config.yaml
n_kv_head: 4
head_dim: 64
init_std_up: 0.0544
decay_fraction: 1.0
dataset: "wikipedia_en"
MLP neurons of a small language model. Each row is named by its layer, matrix (up: input weights) and neuron, and shows model dimensions 0-191. Each number is 500 + 40 x the weight over its row's rms, rounded and kept within 0 to 999. Numbers have three digits each.
After each neuron's rows, "fires on" lists the tokens most often at its 100 highest values on Wikipedia text that the model never trained on.

L3.up102:416415521549477506485458457574465510504595486487491403528554501526542444478490439499493541432480460530414516572527536502518483511427444528522424537554497517530528457452504479498473441524471511528444507572509487492550560515504453504543434460492492479536520461490575465468557504480495554503485479534470499495517531521593546532464496523483455545564461562552494570508534506448472461476534449554571508495432469434459524481533500471490525523532517482546502461477451504522511456469596431541471469564460478549506533501463484514489524492526505418430574575505480457491467504463505420504
fires on: "'", ".", "and ", "which "

L3.up950:502535496527493506442513525548559539510517478490441572446481507550541509450539530603435518525475552525459479483519488532433520537420546453461559510474479454478482508460509535440495498499498441594460469565525466534481479476463537493500494426489520488460437507499451568489520500553428514509448546510518481504565475461468491508518531485544488470528466538572521520509571455591458527441492540453588513442586500486463479484531456498561480433496539408445489559560464493507532501487474486476475401549528555536528512572496458442514507423433523487486487410501488444534467489492532469487
fires on: "as ", "| ", "with ", "with", "With "

L3.up535:483471495568552479499535542554513476496534511539471529521571542560414541447570513564431489474478450500512479486506493487496483443513558505518481443448503480504523509487604514453544528522496470501571473405586568464505497499429519459427484539497454415479484510517497504592464453528480559459476519458575412485451506449540528481526532520509496488558547446424500470475461460526501509513516465538501509534525511483537455449512493516543467560446560404393527533454466483478542499474447526465549495445547561492457503525476529464593466463486481459496495453511550525481502469516489462515
fires on: "of ", "\"", "October ", "January ", "May "

L3.up1091:568456410482509471440527522574511521525456512470546544506535468523531577470474537480440539543539467485511477490504446434455560479512523528524450484482524520492518510507453587457486470418520494496423452515459501502542549513526471531474443545422552485482494509578569560524495465526482467463506475489453529478481485508628499547531535575478480541460456546523570484548474498433532452590456449500493521475500451519485538470519506555493449441495505509458546556410466518507558515466524456479571503490410552487439472469480472468528540492564481468432524491564454526477472460514419471497
fires on: "\n", "a ", "not ", "also "

L3.up693:542467476483456502512499548552543494498518401469499528517474511551520477584503479495517521506418500501475510516529502481497523457539448586541504465480469434532462505513483497531496438521558495571464514527543518476525449577524492487437495558519487510486498503503415472507501545536472466577493493595539541510484470453501475501486435496479497495463423516422506394481453535529467519495508441495524484502522570516549515523558471540559456598543479491438508497427387477475616527442497538573435449462557498462447460558433458476451503551480501471542527530519510513507531493527539484509
fires on: "'", "s", ", ", ": "

L3.up924:445439480432514498557544547588501437438487506505469521498468578524448479549518532511546476503540503588540524533529485502450506491516484469538532501499438485562509500518546475491503485558538467573522573478407486468533465390483522500514550516546518456461535519488477510499478469533477417518520506441547510500531491540496463506570540476473501538476477508444497521553505467580478421571574464486497493487528490444527520500468545542488557517461488552476573408469466564536494476439362533522525415453494459490522514548484460554484485480462471478500545451487527521533500471464510496564
fires on: "202", "201", "late ", "of ", "the ", "May"

L3.up1067:486489502471524477502513555402515553524458458506511441539534495453497524519472545498487534498508540524486423464454453528514463525455445455468472441444467519494480510573489531534478445458515451484528563524515507465535507467524448500432479547458570579507559482547569498522450409493491564518488470467570540512412466509517486524498509481564473564530572521522502497441495476495464520462503443474442464532504551543462463478521494457456525497507512500512488467470483414490487493571540440488445534483539452472499490525506641438538457494457496473495511505491540555439534601468502523508
fires on: "to ", "him ", "of ", "it ", "album ", "- "

L3.up393:581430532578574464502587466504460485515494491524542576536497501515456464464526448527547498469476527468473501458474473518479537546493530436483487452486536430512501489477534473480617411455520424490489470524487559522515486470448454513514594520449505478568482513553482497514400509539542520472476432475503506506448484484516464421481545489504462516491490466448519519483427578530444534531469500544484406544519487415525427515493496530473428607543509425450449525512502428478447520483555514461564533511528539526503516501532431534521484514496558440509549514571529477478520539537442494477
fires on: "to ", "N ", "a ", "time ", "): ", "Ab"

L3.up96:569514459486567497431489567534620539490561498499473515485535553488535471514534511555481489498477462434476518480501520562516493485475443488405489524404462484476502526460545443571551448480488552499516501486420536473492528460482424449496454468513603515487428527420480481522463494506456465508538471533524554494549526503500569514486520562488529422526487482522509458473580498451516473559441514554483505573477516536534472454514480507560485536466600506504524492474499483523519496477486486560536515466516561410491497517490487522479410510426507558492518489488514555490533560505525486456
fires on: "(", "$"

L3.up1135:509526481476524427432510495475487516522521559480489505502519471563498533517490469545518499494557472455507509484515463517514554479434531532492516473515470496503504505479600578545466495500445571557523496503517482493484506536473475481465464486462509465478491497462526510455519494463495450498457503589466498571543526515559583429526503572501526450550461488505487420511489516571466505571482485522558467448565481404437531525503551537515495549517516481553506545503540442543516460504439470470542499572480426495418590518585518534462515547445513491468517486540444509453477444578502477554
fires on: "and ", "even "

L3.up291:465418470489471432484562565558485466491496527485572474519513529473482390533478481597525488494485545475495495494532545435514498499505451414497507515511448488513499481486493469483480540534450498531458480482462441513428448458544418506525584476478526467456486466522569533539492441488492579507574457498423539490539468520582488426483471582495527517481549563539498470489477531469530492448502537486523513565499482454467529553474490463444491433495466520464472498585528508456450511485549556506573566524562451571557484399552532512434482496534579513490516552491568506443473546491446475486
fires on: "| ", "+", "−", "(", ": "

L3.up905:432472456562521513527564601520412496573408445537477459498504485497456495490539449427491453483498543537500479481510527430507471509459488432512536493505499515481519473540553456535486552405458562578425515478589536497555508557459485505479504518440498562455491535537524557533452468509522511527552454550549546454485482576498517453437552507496501497502574425446556501528531495537551495471487453493511530522613387546486472568504513501464497457500475470455549477568481531478464509528574542473496583456512492543470509515479492533499454487542528453479498493513434484478509502483469505520
fires on: "\" ", "\"", "- ", "/ ", "of "

L3.up465:454504534507490535481480445457491411484531485481459490484536462488487464585436532510505498474523524434493453603531521520493585551521478512451461505463468465521509540454423484469534575494467519470523492589493524425466522525543508447511502550537466545522518553488518559514443516516385498480522479542532422518485538467453485510504513535491456513549490530464466496521428508479535520456591478524503547454555461553519490497487433531561527469495529499562503551477499487477484550485479485495465505501479485403506392474468455499504491496438490519509544412466451463446562560545549623507
fires on: "0", "0 ", "1 ", "1", "00 "

L3.up546:495452500536492483485534538542478463515479444511535492556478578488512511514547470529487491550505485475439475449503445479506492534578598591540475501491590511509457542431566481475492499552547508485414506485478554536485464537453468574565543534488551495562544465446567513484524463519514465512568459504500487422519471476503516475433540469439514499480524462523463574475576490524552466491505494488567472450492492491497545496512523504496497403407562518456506514547493503454455575486515460470512517496502517500496515566461471461450521518598458506443490472511499444495463407406509519429
fires on: "also ", "\" ", "|"

L3.up415:511493494516508506456510498526478559517435542460474458504451441561489525560533486483572460508519475581517534666519496424458533503485489508492501488507406501468493488523473468486539564454538533530437480501497474570486470516490535472553521490506488574501516503475498463527536483552425437487563483396485486469522524532512518503571512519475551477502511441492529542480547491497498474559517462464493517476528575495525456538461447567487507456463416454512583532478491507465493454419426547554512458480461468402512486499528512521533556550525482486503422481484464522506450487512566455469
fires on: "of ", "made ", "3 ", "0", "became ", "the "

L3.up16:506476470478446495507439487513484468518430451494442470509535495475450490562537472470504500521473540473499488549445537521475528552499506540467514443565499503501482593598533464524490523526513472508508550483532583516505504474496521473496482503492515481460542515519586435534455476503521504516561501447437524480517497473463439472512557485458574502523420431541553500539537535450478483512520439459515406517487541508497428555501488529565516479436511445416528509481471534453477542505509525535493458574564468508471534592516452492411587469540432535482568508516525480523522550518511535474
fires on: "and ", "with ", "in ", "of ", "or ", "/"

L3.up457:526441528467466455466460493500542468539490576573533481481572496507496483452515497503429486423472459448514513564434517545497563487495416500506449542512496501516479509448493526540577568518506482457546476487522453461519497473503458563459542505503531461453489571554501554512534542523484599518472514488496431405533454493433482472460544522489527510513544551423469452528545503475466481557504530474553536537521469512486531503426548459562456411480561496437511502564520508485463506482523527522529504560511515537497574492506484574490610490477435541483558417492524564497513466620509499482
fires on: "| ", "), ", "his ", "s ", ": ", "a "

L3.up68:524516514468432518566510554597569525520524482545561509476498504559577559500501486479520461466421478492480476488480554522495508519499437468464503525581433484476491438524586450507432490467470458495540492500540517420540491457536470549452466538462448490575446459432467568489490419479476514552561543488477491472536615487446498492513506498503498529536432490499542485524522483477473561556503468506499512520470453505466481509431545500472511501471539520472488507498489501416503442522535477583507484486469481531562457560557509528454588474507402535488467488526467521510476465437498494530
fires on: "by ", "of ", ": ", "married "

L3.up242:517482487626509458554552516563513557480516545499444460473493454491468512509513488498523459486543485495445442478521562464497483487572493515501498489491560499502489468513601532509571570476507528542516477543504424488540499561534415495479465488528492512499513506543441561421464510474484533481518552529401482537498395427449465408505488557476514518481510499436500451492487474471522477563517493428520543502445532481504494581487517504509474525466459492567563452496531491457492466452520476510424504555452490489611518475468483552516489534540502543555513440523515479558413426529511486532
fires on: "'", ".", "the ", "The ", "of ", "\""

L3.up850:563484520510552550469492584525533564524573436394487451554460491519495518483540575523467522515502474475513495516462540466437551471481530482488533424463500469463463417577529467461512521507473520521484493441504507475591471511488446507500436461541495464557438429469524515489490510500507491513538495520541515451454478372491543492477498569471532482577483579443493504519523457534537485591497508467466524525471545497475541561475506506551514475443575568527513487495518532463572468398447498571520512469463446478480485460452518513524464518457533474431481477550531578494463496522444466465
fires on: "'", "\"", "The "

L3.up868:568443423523470499590535509525510538505532474477504517520413497509453556541479514474452535464454484453447528509465555479495575507470457528495464514507504459510491466496501496529564495471478525450502500538517463457477435526525555458527498539480502422526584470556483467515559548571463497550502542509551540514508460503538592508516515547467434547477482515579542555553491499485516480443458448433492549478440473345544521465489508513473501541518507435489507507545564495557552553439527434474412469468423561482509544467499464472523502567495498493458518493520531514476542450481489445509
fires on: ", ", "also ", ": ", "who ", "where "

L3.up997:420555509501461512514477476473494541457492632539545524466516521530503479481478529530469445548520484510527532509575460547533515460535530497462537454549476455473506550515540478546517451621480516520508489506529440518529475511530532499554545536577549407523418480509529444502460507502495492571496488497496531460518472420543517503511514497493506502542480489433510546587501484500483493525536467507438463584466454472449453540539421462585522430481520401452470515536438450457527555512511415450488490536467488473482497511435457416526538482547503484603523517420455517480474514548509490533
fires on: "to ", "| ", "with ", "e", "in "

L3.up579:472516525412515534526541460529505502536514523476550507483540535459425532541509517528576479486427488523545502505463487534544485515472515550476498460504484468528526547550519566456478511480522492518580541510510558550578465525591492513577482521364509514541419492422478493452552516503481546570487551472494528483504450483459448506535494525508449506441478530529529490491457496489511435567569487458483537497489471517531493553431453438466537428591501514530499571488504477439547433513479497564486513510490448449447466454405532493480444479495481548522518430503410474510481467461535434481
fires on: " ", "and ", "to ", "ly ", "with "

L3.up988:494467468522448543464559527499467527469532444401467477495486550509429491451452521514464488498463473513520514463579467448479378431528486587547541446465557470456512509475491535513558564512501512533506497446502511526534532548508546410452603509472544540490577503478490405432466415479490518544506570482453496493539498497548532540564527534446480496525474455534535498565450537447471517408537517540500469441481608475511464534454471524471524476482514524495506463475549454485511517493523443502451456486486498538533449488508554511525503495538460547461488500400532472462510513494514483537
fires on: ", ", "—", "\", "

L3.up203:501493531554495510439473519491424487552468513522489526501455571482490476455554496505520488457498427445569439508634471442504507553500510474506516468560558463474489469504499563507462497533500532499476590514494450466503484507443512454496496472543490508469530534488485474531454521528531480477581461504571500451558448487477520585515530487436499405540463524484560539520475454449486458431445492568459501512513516441433520502551438509508447486487469489536508518600520560486509507415547524556547493523530500496555497530477455536531498533454524506531508499415555491556392478494562461481
fires on: "which ", "==", "but ", "-", "that ", "where "

L3.up492:485499526508529485451496476549481435504538432540460531491455457578508489473580406506523533396542498498418545512497515509493563515442468443442446512470504446484528512413436501528476465537503492552457563567537504560542445488449491480402514477547545531471499488472435568496522491511438484515471500462534519502501504448546461548559457522511491451534457485506512596526460574509439547504502537480479494507491486478371483525518494474512508555513561525420447564513550456475520516442527560479443500526505487465470578570539495453478510477531457416520486532445496506446528497526512532493
fires on: "as ", "a ", "was ", "of ", "an ", "and "

L3.up484:508482542475519543544517514480452569571527398485446527515498549503515509550471463490533430552453500493563458416506450563466445547526523577522464485477506490498513493514493576525516475445518473547419500478426468577495538483576543537553425516529498512546512492532508507456475445508487484523532482472523543469467494468450534482474546503510462528508494495479464530520457485469429488475469467523525455415524526510592499483459437511547515503460458501495525438483606526452491554524522460518498478497512450535510513554496421433540475440488555463443529418532546545549444501560532524591
fires on: "which ", "has ", "s ", "who ", "s"

L3.up1137:474460572517502456512563509493480524505522497457601461552479494541425519500578518554565468560406504472557530514478512474541488458491573484508456558496480518516487439566522529501512441474504474538463583495522521480574451417508501505523500485493461487535510561465441470496521502569508453502474478436535557525546388498436459499488549484473514561513582502433502561533454509538610500527598433505460456479478478525499502578411527484491522452495445469513483489492496460482497501570454446462515459497473515459459425526516559501472468518464449459477515472559508533474513554477466546528
fires on: ". ", "to ", "\n\n", "\n  ", "and ", ", "

L3.up1151:472464452515476536531502576451470507488490454454475476492470493479598477548382501431450551513468590529528526521542485473492571519476494518494555451516536528582546484488581555461492553558513519473471533508475450523480516471501506528478471517489461440447467534524504500559512574564451509501489458428535514500461527484524511443445457470525486507545554525530498491463539505502518475461438533517483449572601517449510503494491453523431457492474499435482391481566550509558546555493518476504493414440532533584520483507515436481477533553476522498517546488565552453558482563576489489536
fires on: ", ", "when ", "is ", "while "

L3.up944:467511523501524496524469576547513449496514481580517519462473487522458479576402466462531524455533476486516551422552445466441532539484572438513528543491479447443480512508492456483511560495472508493517525561485497588483520576471495512520570557519628541496518466478557480501478494499524518560517414501502502516480557569518548488473480589467508496496523515554498518459478481530528501494480514506558491540542458492421473461417565528526456437521529599421485543522473523487573564502556461523465511576562461469524542509582500464481518498558544543541419591472497522499492511506482523542
fires on: "| ", "but ", "\n\n", "\n  "

L3.up197:430527512458429491569528488560519449512521483458535466504474520505483472583480482566419480498429490549499539502514490515516522524454528441425557438492529523510481514499501531555507516501463459489480544571516438492489529479445487527439483484544557485520469508513517505523494519472435426561491485595503432542531520489501491444496518516480461554454540474588429563535497530540425562553500481544525511542512513459473505524439497504452547578512492454533498512533524442430520517473509455549554487464502537383461459589547483543521540429514512517539557527456499450478478520477461498565
fires on: "and ", "& ", "–", "or ", "by ", "to "

L3.up322:516440407487472583494492572507542487513563533533437535498543491468544489558451481500421517507462502498487533539497571505550523449465440453543551490514449465576544487475498577500437522514503519568484493511531511486473484525505520449450538558478489526410524524488434552536509464550420442521449456442484578527435495518572523449435496466554455518523431502565481497559494509550531457466471489485511503478549509460526474486524479537537477493521527475516474447542515432448585542517506461400451436515499535525458544444486451433479477548433544448478536517552504488484468457528502463494
fires on: ", "

L3.up951:442482464448470569470535533465504494491483488507487491574534438495562539463502488449416524483460543437542531464564538463531533442493435478481458535467546517498577501449506525498516531569460496461501498518478540494503452466530529517476480520459471472502463549521467506482523504529502460591582508435498472472531444502507526558542458483569519495498516505514523565558495504533563543459528530539470436507499489453456525464494498500515602442427450465506412528514491468472530563474469398504462459527471453510520560505441517430514546483516400446489538485505441563527510599511573503544
fires on: "where ", ", ", "that ", "with ", "which ", "when "

L3.up288:516529460518538525472434471490473439506511425457492502467543461511502548468489486470431542485452519477464498469503565474547444492527521526443459522503466451452534459482497488501604576509476534459545427505532551480489477548436495475429508540505485498536516487510525554497486460503450525541620522519539536501515462523472464614503512499533517478529439496444576511481538416411472502531539513465459489479496541521443466571483488456468551465423552574488581491448485498526515504515530462525469507557469495523499504473466579444495498495444450535503538513434501507517465515479585550483
fires on: "0 ", "2 ", "of ", "at ", "up ", ": "

L3.up360:538466526445394547510432507502588537553457470468543502517425494486465525500531444449484532523494530471482511478512484483482458456429496527529533441444454515469490496537500443446482513553562462474464566454472482531478488520492456513445539509526421504514433530541467544478491450541559468548537468508418568524428507430550495499565541509521459485447426448577595533476463470471593477466527461533514486533490508512541500464542431546500593483497497492538491525565542448433476481513520514458458543553503581482511467510537494583530522580508508459531414478521499478456514433522497565520
fires on: "\n\n", "be ", "Year ", "only ", "-"

L3.up240:418439513441423459504558498490429489512452503493502576428509435488525461455541458495576432512535479504497563548465502485555549520498520504589553534509511435454503462540500489471510550456557503512473520517452504448519507474547498510465473458492540481503515528434450543570545502429541523512530519442577515489489459455450505444536526538499438479477466539484533560568554539502588513464506443513473466457506476422536486481452510600557530509551483566511508510473481450513466528520501480501504497536481505419537537538516443546457543500486481446554481479504481565546481497564437430484
fires on: "and ", ", ", "its ", "\n"

L3.up977:498451564463464559540479459455441456509502476515487443489565459520520522431463512486530480532463490451518466463519467533588467569475453520485487481510521493562518513469569432535559461506525425486534507504502420557552516415526495558482515475391530457480488502509496492474502492457571521525525507544490474507544512460503474480469423507488455504496495541518512591541444481509550444509521487594496585449522454508526546496463492491524455525496519489392470479435492483432491506501502436517475550520485568510525504513553504454525536444545471516511482476490532502497539417534457538524
fires on: "and ", ", ", "or ", "to "

L3.up134:401492485536535439507489571598447492538443584461517439472506474566513568409539425503476551482494424535555497519479510404480519391524560513492494476513530523520481438455527462497499479554449440605448468452467455461522450559530531500542487508481473552568527473464500520465494469469513568458581461503534530458481502497519507490492501514470434468502478445491521571496533399469512481522462457529449477554440545427547575516469494463477505540506445477485531473463542495493512546478527495478452461477440552467440542544518507533492551546546457508565545479474532525498453486484553462522
fires on: ".", "as ", "As ", "like ", "-", "When "

L3.up672:468465459458439456510499484454466442439505404564448525453510562437467487490506426478539397491474489520579484490474477488577495526508516496462487530455541563486500531370486511582529467523491519501505482551500479454528483488467496554520420524476513503459531502525547544515500570561456526476527490476532533504506403530528518476499432488480459499505542483526483502477522520463499449572448443524506533514502525513508527553539580595524569458536483498501536439475533489551505498539556526432495536554546523467501536587523436455421492453556573490481556447520516428500509500583497466510
fires on: "not ", ",", "t ", "can ", "may ", "is "

L3.up901:515458565560483459499496465472496522466493533500492430533471457485500547454520515400450530479553531504503534480466504463442619494477429483444491496509431467433499532557429437507534463563527493468512489522552518520533602539498489522491500512520486493513539512510497527526509436515481523556594553431570465516410473440510471491511482471518489584553550475556580458492491500491460516497476525550513507568552538519556489504556442497491518463496496452435487514499416465541495518564531463448469477565482585501471445467480484467508460494461467511560503455466515494501381515470505580577
fires on: "-", "of ", "no "

L3.up1026:473537501414480543568520483531415540515443472477533434472486529501463508464572480394538540532441437478501498454548460400478489507536572543507460550538522510519539449544539530491546461508559506440466458529491449500479445610514517536505467515527475538533477478528442507478511475522492501535548480506507498459555525476535506438508529488534453503471499497445557583460519484459532466511544515532586521518439480465543504551519437437534523499422526525593493465500470521447437544513537482561419461522499457474470441481466513454497441536538541505519511558467483476462509488409599544539
fires on: "which ", "that ", ". ", "what ", "-"

L3.up985:510425437520499485495453514486468526535478495507521478464526468488531444452571478490485513574491484424523467501565482505590480520484528432518483599495441476419441465469472452410534512493531485521502493422533490543566593468475425552536512463493502552470522491543480577534466541474447469499489490512477525486538384513496466444506573514491517478542517419517466490471519519472570451500476500527470487483499409498445488537482481527546468527526531533467528413503543536443455541465405499589496462476520527505525535524553487442456544470508519468472510494474450509517465495485520577464
fires on: "its ", "their ", "the ", "his "

L3.up491:502541488517541540443474475459507505459459486528493491455539417451494506516497517514491494498444481476506531548497504500472544460487466472515488440469523486513586448480485451529467491464506574539463463475469505522514496516545526534488451511529517545535494489565449484499477442524456600544482483499481501585514506478545524530489467499522509507442514503513522529445501529513432440547492555511450511571580520455523502550489543488572466545543578563526471548573547488490611470512563512496590520514436461637557413413503496436446542498443468496414499536430506495467527516517463484431
fires on: "| ", "(", "0", "third "

L3.up265:484536504505510509520456503535431516568493493463458519377429448460523470457517552528488551486585421529471488431505470531565516535513538538436502512507530498510458475498521486472428507488481485548482541503536452543506464566471480433460501547443516461550480516566545567449519472484585468531497416521484551522423476413444548479558507506541476528497487550511542511438477472438534493524522472454535579540510499494464522518489481536472513445497476529466447480504554492525557525424502498480504478569481466523553498484474556580507552533531527570495588492528462488452459521447478424535
fires on: "-", " ", "–", "'"

L3.up1025:505524506502509503530503494541481450485526434517492509455522551482553485571504546467546462558574521537486431545519538523461559475463502525487531403465509455523506501532488571444477482516429461488422540473508419506472455454458504503546473497512495491481526592434441545472554415506469486483500444521580505461550402541479493504560494463537491507524548507560490511429513509488464566479500460514516471462545486462502476509475504393461512555526485493502518531502573506425511518485570466555561486477523511498536541444528462534516524412462539444417531529549545441469493436428568489478
fires on: "which ", "and ", ". ", "where ", "was ", "with "

L3.up755:556474523551493521491549511495513570508459467464540452539511481566459484511598480448482455522442507393530533513535496492586553456504493488470447463506507468464542534498451468556487512540515480508436503476420509431500518475569546470414502498460537469472529532503450565561527509522445457517539494405421475531551499512535516537568468490388505451517545448430593544493513521527502468487524556510414497531489543503548510470479499563581547451498488529510458513391514491478587468584479511488486500440519495485442461480524532501510491502495497480494449450469530520548529523532546478520
fires on: "to ", "| ", "ect "

L3.up571:518489467512486496483515549468570512447444457510615537510562540507467462478522531557532455552505473451441505455475439486492500566502464545443465455522497494412491548539435485480515426496547496506500555565485470501472489480507520487478559539516460502480547553455553460477460521543480505470485428528441505560463537501553522549464556488424530519525566549428518548520519562499448464462523473519457494574427519521475460518516484445522512564461493509484366444517573487552562433523571489486579501560469540457472510466523457497510511500473483465483442537559503490523494576402467474511
fires on: "to ", "is ", "now ", "School ", "sp", "School"

L3.up230:507468430493536509435533523514508399510412546538539498458498496505539508451445456547427443453523491458486470458468482505522499424528465483479490560458504519579589481518504524550458493521537469522497479477434476476535460501491485508464486525454435523554507508574475476539506444494472453502420454473553485509478543458503462539448510500531533506486520416474474541559503511588612433479523469520548503531489511489524490488466477525529568494382453533541578502495491489466506502577502450561457542479459504503518517480567571447473590473437404525467450536531492527508542514479490502561
fires on: ", ", "th ", "–", "December "

L3.up942:456426447400470500450525514501463509620520482426506566430445461497551511567475514507485523537498520492514503566606572424520481535534511571489566470447517509498498494434528452441513476515464502455520464592557444544552474413516507556484464521386494482521448504453520539430607461498455473423505494552472518503530529516533467537451491528500466493507524467488515534487459486518565466518534549523450506489452437461485542533509540491471538486533543591486516449559435527478496503468497503532524474578459471526492542514514496531498536501478506500457560523569495416520504509482506495528
fires on: "the ", "located ", "by ", "— ", "its ", "end "

L3.up56:524487486501482491493519511522509549537523501478509503534531499542490576440472503535502466396480503513476462420557462511511532418441410452464490500544457482540508524510560536529453482437468535525400542534467476529581552501485504508386528438491491524476547533443498477504488503473460556501504544588504516522501491521528532560510482512588457501508464437537497503478517581474532486493494498479495475520475581480462530497508462496445488528461519478511525515531419516553531515486567468515444504560485566497442512527432607558495501611461517432451495557509463405543472529482431478434
fires on: ", ", "and ", "', "

L3.up830:503467561507516520524528445513560520465476519465449518497510544418549508517475482491467517509468491508510500496595506492486472562526466487531516467548473502498477463494419544541458491506509538413490474460427500455439447502512452485507541419473526432442420512499537588488426505469543441491500519479456536452465566450507540472473516485462547514593546480515600507516539466440468492490507489526466528489510478503535467460461455485511538520520451519455516486585545509482524478488466520508493489465490519587544605598469472561416465452436485545456594463487473526530469548448541534494
fires on: "in ", "(", "of ", "on ", "the "

L3.up476:495454478545479488505477468460505493525477458508533473490444490488514487468512507507547537492572440428520477420529520427546583579397493493462511543494456429505481475479564550506456532521488459449459543550579517528538550471528560580528541458476536468492470515461587514521553540480536552520518459521520416411548452536504490503583419511543527438431510470455517525405529520496455478568467462485488526569509501485491486487462485503502476515464471545547534454486477515506515514476418531527492589516541498456458500502502506511500544454500524437511502478487590447469508508554486545503
fires on: "and "

L3.up759:461509480508493498481464497512565493502500460515505480451470481511436462484497469539557533430539464505573469519543456522465543485508450536570496483556533415474566414509466522532439489568513490522439501488519550485510461502528553398418484502439500483490495531546589563514523490509548556513543513486465541504334486485460453517471524470526499482499545435456544520514511535487542479527558442497446486513499525551471527516518491543547527451476509502510473516400519604513530564420556520421454482503494427522508495458507504519453575511474526484461509522486434550442484550530545494501
fires on: "', ", ": ", "'", ", ", "end", "–"

L3.up865:549491534432541485514494480522497455481564474432584538442408533518478497539433502489488507548519485517471491469566556455516547491479525446421465444500521477447530458419407545489497609554476474583520513518444483482584574508519488514476490511488542475567592512488460520473476534464509485542577526485437465484569490487548502489457495448485515507434487422473563521508524510461473544516520482473550547520487522453553467418489536547467484463528561496578493536534516468534489483500543519537532476486505463471573428534508521512516528445564408516526513488450506432529443608526516459547
fires on: "for ", "in ", "to ", "="

L3.up111:502492501467525516482507479556489466453534504509370544491502436575532447538484513462454436501488511439457493577466478444471540478406494465546506520485461475434478497478486429458521515529478470581480489478467499487498471498482594464457531473487516443477521535476522449496458575540437482537492544502529560510578493495465449477524507479471541466525460524605473531463520472527479487516537434493550503572477444449552510431514600512558479497470504546489513549486540504506558562561443521440496571534456491475477455485519530524513473449503521497523468500529473471512515493533480517448
fires on: "\n\n", "\n", "| ", "198"

L3.up108:513514457486552466497533501439471474510473587517501482446514488493483599461560510506515498510520511513569456544540493500464486502520550527625534524552482522461514512448479553529508433517548517452539460605488449466548516540484417470492486487537518441525537471482473546510467454527553509518511467527554478463523461530435500502465441500467426561500489468470505494534466492442563512446490499578548529433500487503534542530450508471467471563486444359439489470419610468511510489477553457493516469552479526532453509441543540533463482498496448504424589490465525525463521509486513535509
fires on: ".", ",", "the ", ":", "-"

L3.up1021:474519447519507557455498532550544445465510467499462457499428564522467520523509540565470489449473528505481481455625477536609515491503535458496509596502516513564499518503604416534436536501456438508544567478546528582507440450434483567482493435448530515486457507533527421482516515506465513589497468470511503481453452563442488458453507532487454444502493495462435584505523532482513469560546506555485544575462434455466487506525454491495473566499482524465495494527447467442503503548532501507504540579455514551481455454517514473521448425522533518464511475556459502540463470512482517491
fires on: "and ", "–", "or ", "/", "ro"

L3.up227:508413519498558523558488412528435492563525498500567519484495475484564480506499460525491460537552511533513466464505554417488507487503530511511499489574469459481504538481558502539481538433522493426509503483539510592476501537484506523570483479483468589514437529555515546464572460495449569516515525513556421476545491507508507477452556482458465520510490454491552496580441460535520451496490503482458545508412496440560517524507552553474494515550542489466500358523505512570503518457458513465464522485533436488492524457505510504507494470478520529553519521380468572497413423472585509501
fires on: ". ", "ol", "Bul", "the ", "its "

L3.up549:529461482481446504533495546578438540552497451537493526527522501522577478412513509481398497476522492495504454480485496430493500492581514572438507481404554480496466411610510529534492531400536541433528549489430491540433535451456508504524418529539445446461528512525533532460522453499478472508544535492499532487481482490434548515505470515502533494539532532469502565474496476549504491484435485456520530507529489500589566544499578514552484495534501549520545526492489522551502532462498472494459511528493449470464515531420487558518548496537552456559492509504535524461478510446471408445
fires on: ". ", "some ", "that ", "any ", "all "